Part of a small language model's weights: 8 heads of 64.
MLP neurons of a small language model. Each row is named by its layer, matrix (up: input weights) and neuron, and shows model dimensions 341-511. Each number is 128 + 24 x the weight over its row's rms, rounded and kept within 0 to 255. Numbers have three digits each.
A block is one neuron, or neurons of one layer that tend to fire together. After each block is what it responds to, as a language model described it from the Wikipedia text at the highest values.

L4.up392:123097153096127099108126158110133161142137119161138186098134152135164142108159139145139161085146147133142123134098088143103101139129129107125172119111141126123144118115135081147111135141105122100099137127110130126166111151145136145084146127128180079113160071148140151205149091131090152147135138142153141098120111158158152071110129158109147135142134095130124140127095112140082108145143105119124135144153109147159125088134115137097181162160108114118132164154146096100095107129175162122163159138129126121104146135137
L4.up449:096105153109120071118148120093124137128105127134135080119176107131156144151102131157121162150148160148115125088126073126142105144070123112125146109161141130152087141108140116130159126126124162101095141105125170167114113152137121141125155171088137132152120154131146130177114089133125149147126142121172111120157113201125102113161126108173151120157123127114107173103090104153127101124095136129113100136152146107172147125142136135098121145144115092098118108107113107139125140124155154135123126159151151100136139122138
L4.up693:110113137098160120105101172108164172148133094069121122151153085147120138117147103142126146079108142164148085158170117123129137099105153163086132111151155116151143129140144109155097126094093104115133112123105179097145169183138126157154135091163142106099137114108112095160152143162093187137171105084103107132091146133148117077111118133123097096097126138098108094093144130131135127101127125130113143098148133097186155119167117110150144155113093133158106111106118084139137145141164111113126104117150089145166155151144
L4.up1018:131143140122160119132190165152095154116098148149122190069135171105155149119128131121149140116113127134132126145142130133134144155135128148120162124107117151085119113146104119179135078133158116104130151113122120155136166145128154109126171137105124101158138170148156204138105171121124144120151181133156162143093138111124103104135122168144120109098123105109177160142132101121125158108109114112114157129159140122129125127144130081138124101133100097172133188107126102123119116110143125162108161108061133135120153118143
L4.up1655:129125168156164129104100112115154091162140130135152100150160115111124146125130108133099122095098094086138112087130100106110078122146163121139155133125137133152127107101148111088091108118098126071102122116109150137155133167117154141173128102175152099141128099170167125117145144133156101121145168115117106122105158162147119091161099137139128118134128116116129147188148153131149108119081124122145124141102117095161147109117158094111136143118095149124122119118142080137160151129130118154132077138176124133133118084136
L4.up1662:097092127093134081087164148119118127156144142108158100132128116140157144099114116162155168138142146156118141147121105108128148137107154141119170110110172153080113125149076137109113090155133135101103169135084151135123150153110131157162150085140122087141126121181156119158121134068130121150155134135126124137107099164144130074152133147170133127147149137149105138094147133127142133147110135145120130171139054108136117103142147099147093139141166125121167136128117123116166115135134123151093122156112138122124129058190
L4.up1734:102100146115111143122109140114138149099117121134134142128103127113089146143109121150137126134124129103101141103145114143117097148084132175151148116150160141150120140084143100139128105099099119176104111142100123179102128134203128089135134148118114111128173092109188116167144113118120156107153115151133130149183113175087128087100106137117135126126113121102093152125114131130114096148146130122140137133128141139105164109120127154114128164159143122109141135147120116149148116134128162133171082146149112162127107127164
L4.up1845:108085128104106132145108170122149141148161132130095094132155118159158102112125150143113150141117126156117111108131122136109123136109133117089177101133170138162129158083114153100150131097101130137118080126121120162109094112150135147156160114154085103132136111094153114154138157146114156104131130145142104129138108102139100147122121114151136167125110154132125141138100142110123111162169120107118159120136073143147168057155135138135187114133121127093111086121143103140124143131127134140175150164143113138192154108203
The final word-piece of a person's surname, or the separator right after a name or place (|, of, /), mostly in tables and lists (Burn-s, Hew-son, Gonzá-lez).

L8.up85:114098136122164133097138112134123105145131142121117129091154106118143102162122078166085141158159148140158127127144118129084133181101142187101152123133149161121107146130142149168152082107156120118053168143103139131112098158186120112132120109138148142091097084128140136120117143108157120088125125120121072163172125167127118152090157112131177133122128120101115163145128132165156098120142088158101119152157127125180179120120141100127144133150095140102151126114150118126122149135152132081117126129143117146077185095124
L8.up534:172077127122146140092141125092093161107147139114136113098154104104124139123137152138119132180154133108166168114158116128132153121092123130110102089097115132090138079129103160165126083124122089094109128097104106134114150169091136137122132134100150143136171116130092123136131141148146135129117139130119100187101175150128129138107147109158079070100156118108166150078125081140096109112139123138129148175117127115098146125165164107124122106135119093089073137161102125144114182131121145124124153129128120168148136141115
L8.up584:115070168178098157136110147108093160131154117122122137139120110150136093078124090066135176148153126122148136145113061098142144145099144152110149144147179109135114137136133127155104128100121151121124140135096141110128099106173119128129142140125108118134161106122131129136146146129154121104129153129134117176120093119114108084114128113115141125118061129099116109139141139132131090122158133139106159124144099134179161079116183151179167139158145132119129151080167119141120148118127146106129125117092115162110163153140
L8.up586:178136109173132174098091121101107131127132147132150173129141174135112169100107149065123147150138138119153167094089102120112128103138112151112125098077130099145092119127110135157117123096144108139102107128093134148143128137160103120122162114156143140128139118140079151128126123116139113138113136171147131114149152112155120128107157099152138125114102177092132149115142134155097088131131118122131174141137103149187152101112158120123166144103124110129108151093124147136112164155146127119198091137083072166137162107116
L8.up754:172086112153082134135149147105117128140110105155153098158098160157156079139145181118124143150134140152155154156111095148140140112118149152091109119142129121117148159096125142119118094100118153097073147134132104155120108140142133157153142166143098153091096126120111101172167149167144165122141119126105096095106066094129141094087119103143141125152121097141141148119086097133111081158149138091121154099123115121160135130136117116135095164111174141119113146120110117156100138113144107108104146117107127127120098121102
L8.up975:134080152135105151100149106157159136152124124152106116145150122151140145109106142132129116113139142129157111143105076127118130123111125102106098123148199165133102192110143147148136133093145151120098116102126171145119086101145120146102122124118159104103142126143168138088107134161104119099153111138139118117083073151092114159146153126138090128121127152075107159122134133124115121130140137160133131112104110119148163128116142155111133162108159136133120133157128126126117147148153170133146148133120087121117146139103
L8.up1642:117123125140149159132106164164141164122116144078122148094129129118131132096088139072115154116171147101109119155144092099092086129135114130136123130113192071142116112133101131141114143116166146133120141111080117120085158171182113120102123133139174132116103088119144127104120141102100119167154155124092081137128114117145129086134070137153111121102137136110106126169184102158154084094126144134178129128106177110129134138135164115131154150105125160147111104108130149162113143163114144143128115144112124141142169155147
L8.up1778:105148147127122117160141183088159159161093113119130096117107136125149124153105115132116136147134133148122144103103098137100111123157078172092154146154131166141120129133128116133135164113160109120104124104084150134116127100165100109119124108129160141141149132149153156109120130126189136146117112147127147108097124141122124120161130130154096148140090134096094120141113143149087095129120118103128157092110125125125144112158108148162114116154125127095071152109092150137064151102130163126097129181089162167078158082157
Final word piece of a person's surname after a first name, often in tables or credits, such as Nesb-itt, Bogdan-ov, Wach-mann.

L6.up1381:136097185168119091098142140127109107129111139093120116154114135113129131090134122124144094139112163159150124067160096080105100111122124156109178124124158147145129169132111147165117133096108115108092117146101134133136148095156107121089125131138106143124175136127135114142147112144127094113165125135120114117118135185113142094158102118151135163080127138112137118113118111152134096088126097144149117131138138154170168121088152150089151125135146119096097134153118107102132137146162123133139107089126063156120139107122
Surname pieces of full personal names, and the comma, bracket, bar or heading mark right after, often in lists and tables (Edwards (, Alexander, Jr).

L8.up22:130121110093103139164123112116199149121106094118155136154119166150100189112105129159143113121116177128134118101130098101152119112164121069121122126130134093162098145137104164159127162104120094152124105101172118147126169102112126137145155161158116162095109108154121154102161168155145153122164139165155089158122110113152129108145123061149113153147113149134126118172124112087160096051131159132132122095078117142126110137143118082133119126120150132144100121118169120100113114185138130149144144128116121130140182159118
L8.up60:097176147167106145125149114077162128110118137149125134120115152142150153127149097111114170136106122127127128092108106094117103121146133166123106108165168090133119124129133123133108109094111142112130182117137085139148140134113139101136156173154118140150140106111114140142104150101150149144107116133118090136153129152135102151118167123127125168064171136079112156154130131147090113141105143143105109147143129091105124118113153115184134122088133152173086138177140144099130138140135115161141127151122148175153137097170
L8.up449:124104142119092066145145161135145163121144156117131136147126126150132181084148123119110175159091114113140103184109122146122112110089143118103084108119149115149129151093110152125130118157187154137123113159106155150167122131137110141103135158079139097119097152116146106136132174122144099119142156183125094155084155115105150139162145124092118114141112127095102144124131142141155094105097134144084111102155071143143155161131156127118145105143175116084144143133130104173151157161116119120130125201119141167131149106111
L8.up1038:152113140140117107128109163148089134141095125125137140093125102106156126123143138141151132107148142173146114153088103120109109107142072156094114105104143109131109112155087146128175131148151113134076148125118157171107092110107065138122171108159109110147104086130123107099126150127119158107108164122127114146127146138105111115149146104099082184110126119182170150156121091104167150108098162121127104131110143085097159095139157080148106132133139089143142150124139127141144159161160160111121117120151103111153126090097
L8.up1088:153105107115108137151110193127153120112099195102165103137128137119126114108141130119109134093162186075142107144128107158138121101142113110152112099084141135118131120116120121147171090114115120124123125091150136180127154134134123138098215132114113082126073131164144119103145157136126153119084131119114121149117147145138119097131136113125121155095104115124149167128104108068162126089165199137184118177154111140147161101129116129126092139123123109092156129097095150144122142120094115153172076142119162134124144079156
L8.up1167:137116107133147150148136155105080140124142135125131095112096132132139130123157170122125135163145132162111122109167094134105125137155143155126109121164142128153161129134060131101119131115136118164123123131147132138152164101103162153134174136099125116115128132158140137166145140141112133142112105112146096139131102157147126118143099143109163120130120163170143123151124125103130117100061130128114118186092102108111141123155130142149111065191093113125130200144108119096179087132159140139152190122104108117116148152140
L8.up1300:180158173184080103101124155135117141119134096135146128108087162129150123149146108122105121148154141119156168145129160110119122097158148102144122115106187102145130133139119157159135118117107114134157122121147125159129129118146155127116131158136134065136114142146117103116138189142160119105130109134153117109128082148089143151160150071155145127147147139121091121103136131121118090131106160111119091176111110137139159080151113132121117123104097110118137138133136115119161143123095165148127083172111126160134141137104
L8.up1384:094155111114085183123131125149140104112067145105128101133114160182164144149108168148148118126169143138152128138114152118160125120129085139110125126171146117130118140122145129143154102160157121133117139115147132155139123101120121130134125139181114091115126166143132101095137128108129122119116101136111098153106117170074113109102130145120130154078090160143122099113127126117142084135090129161117118140093160152133150080167148140119069127186142130142145125136107108074148118179141171139119129170134128178127120138103
Word-piece tokens inside a multi-token proper or scientific name, especially Latin genus names in taxonomy lists, such as Platy-cer-ium, Cypra-e-a, Gibber-ella.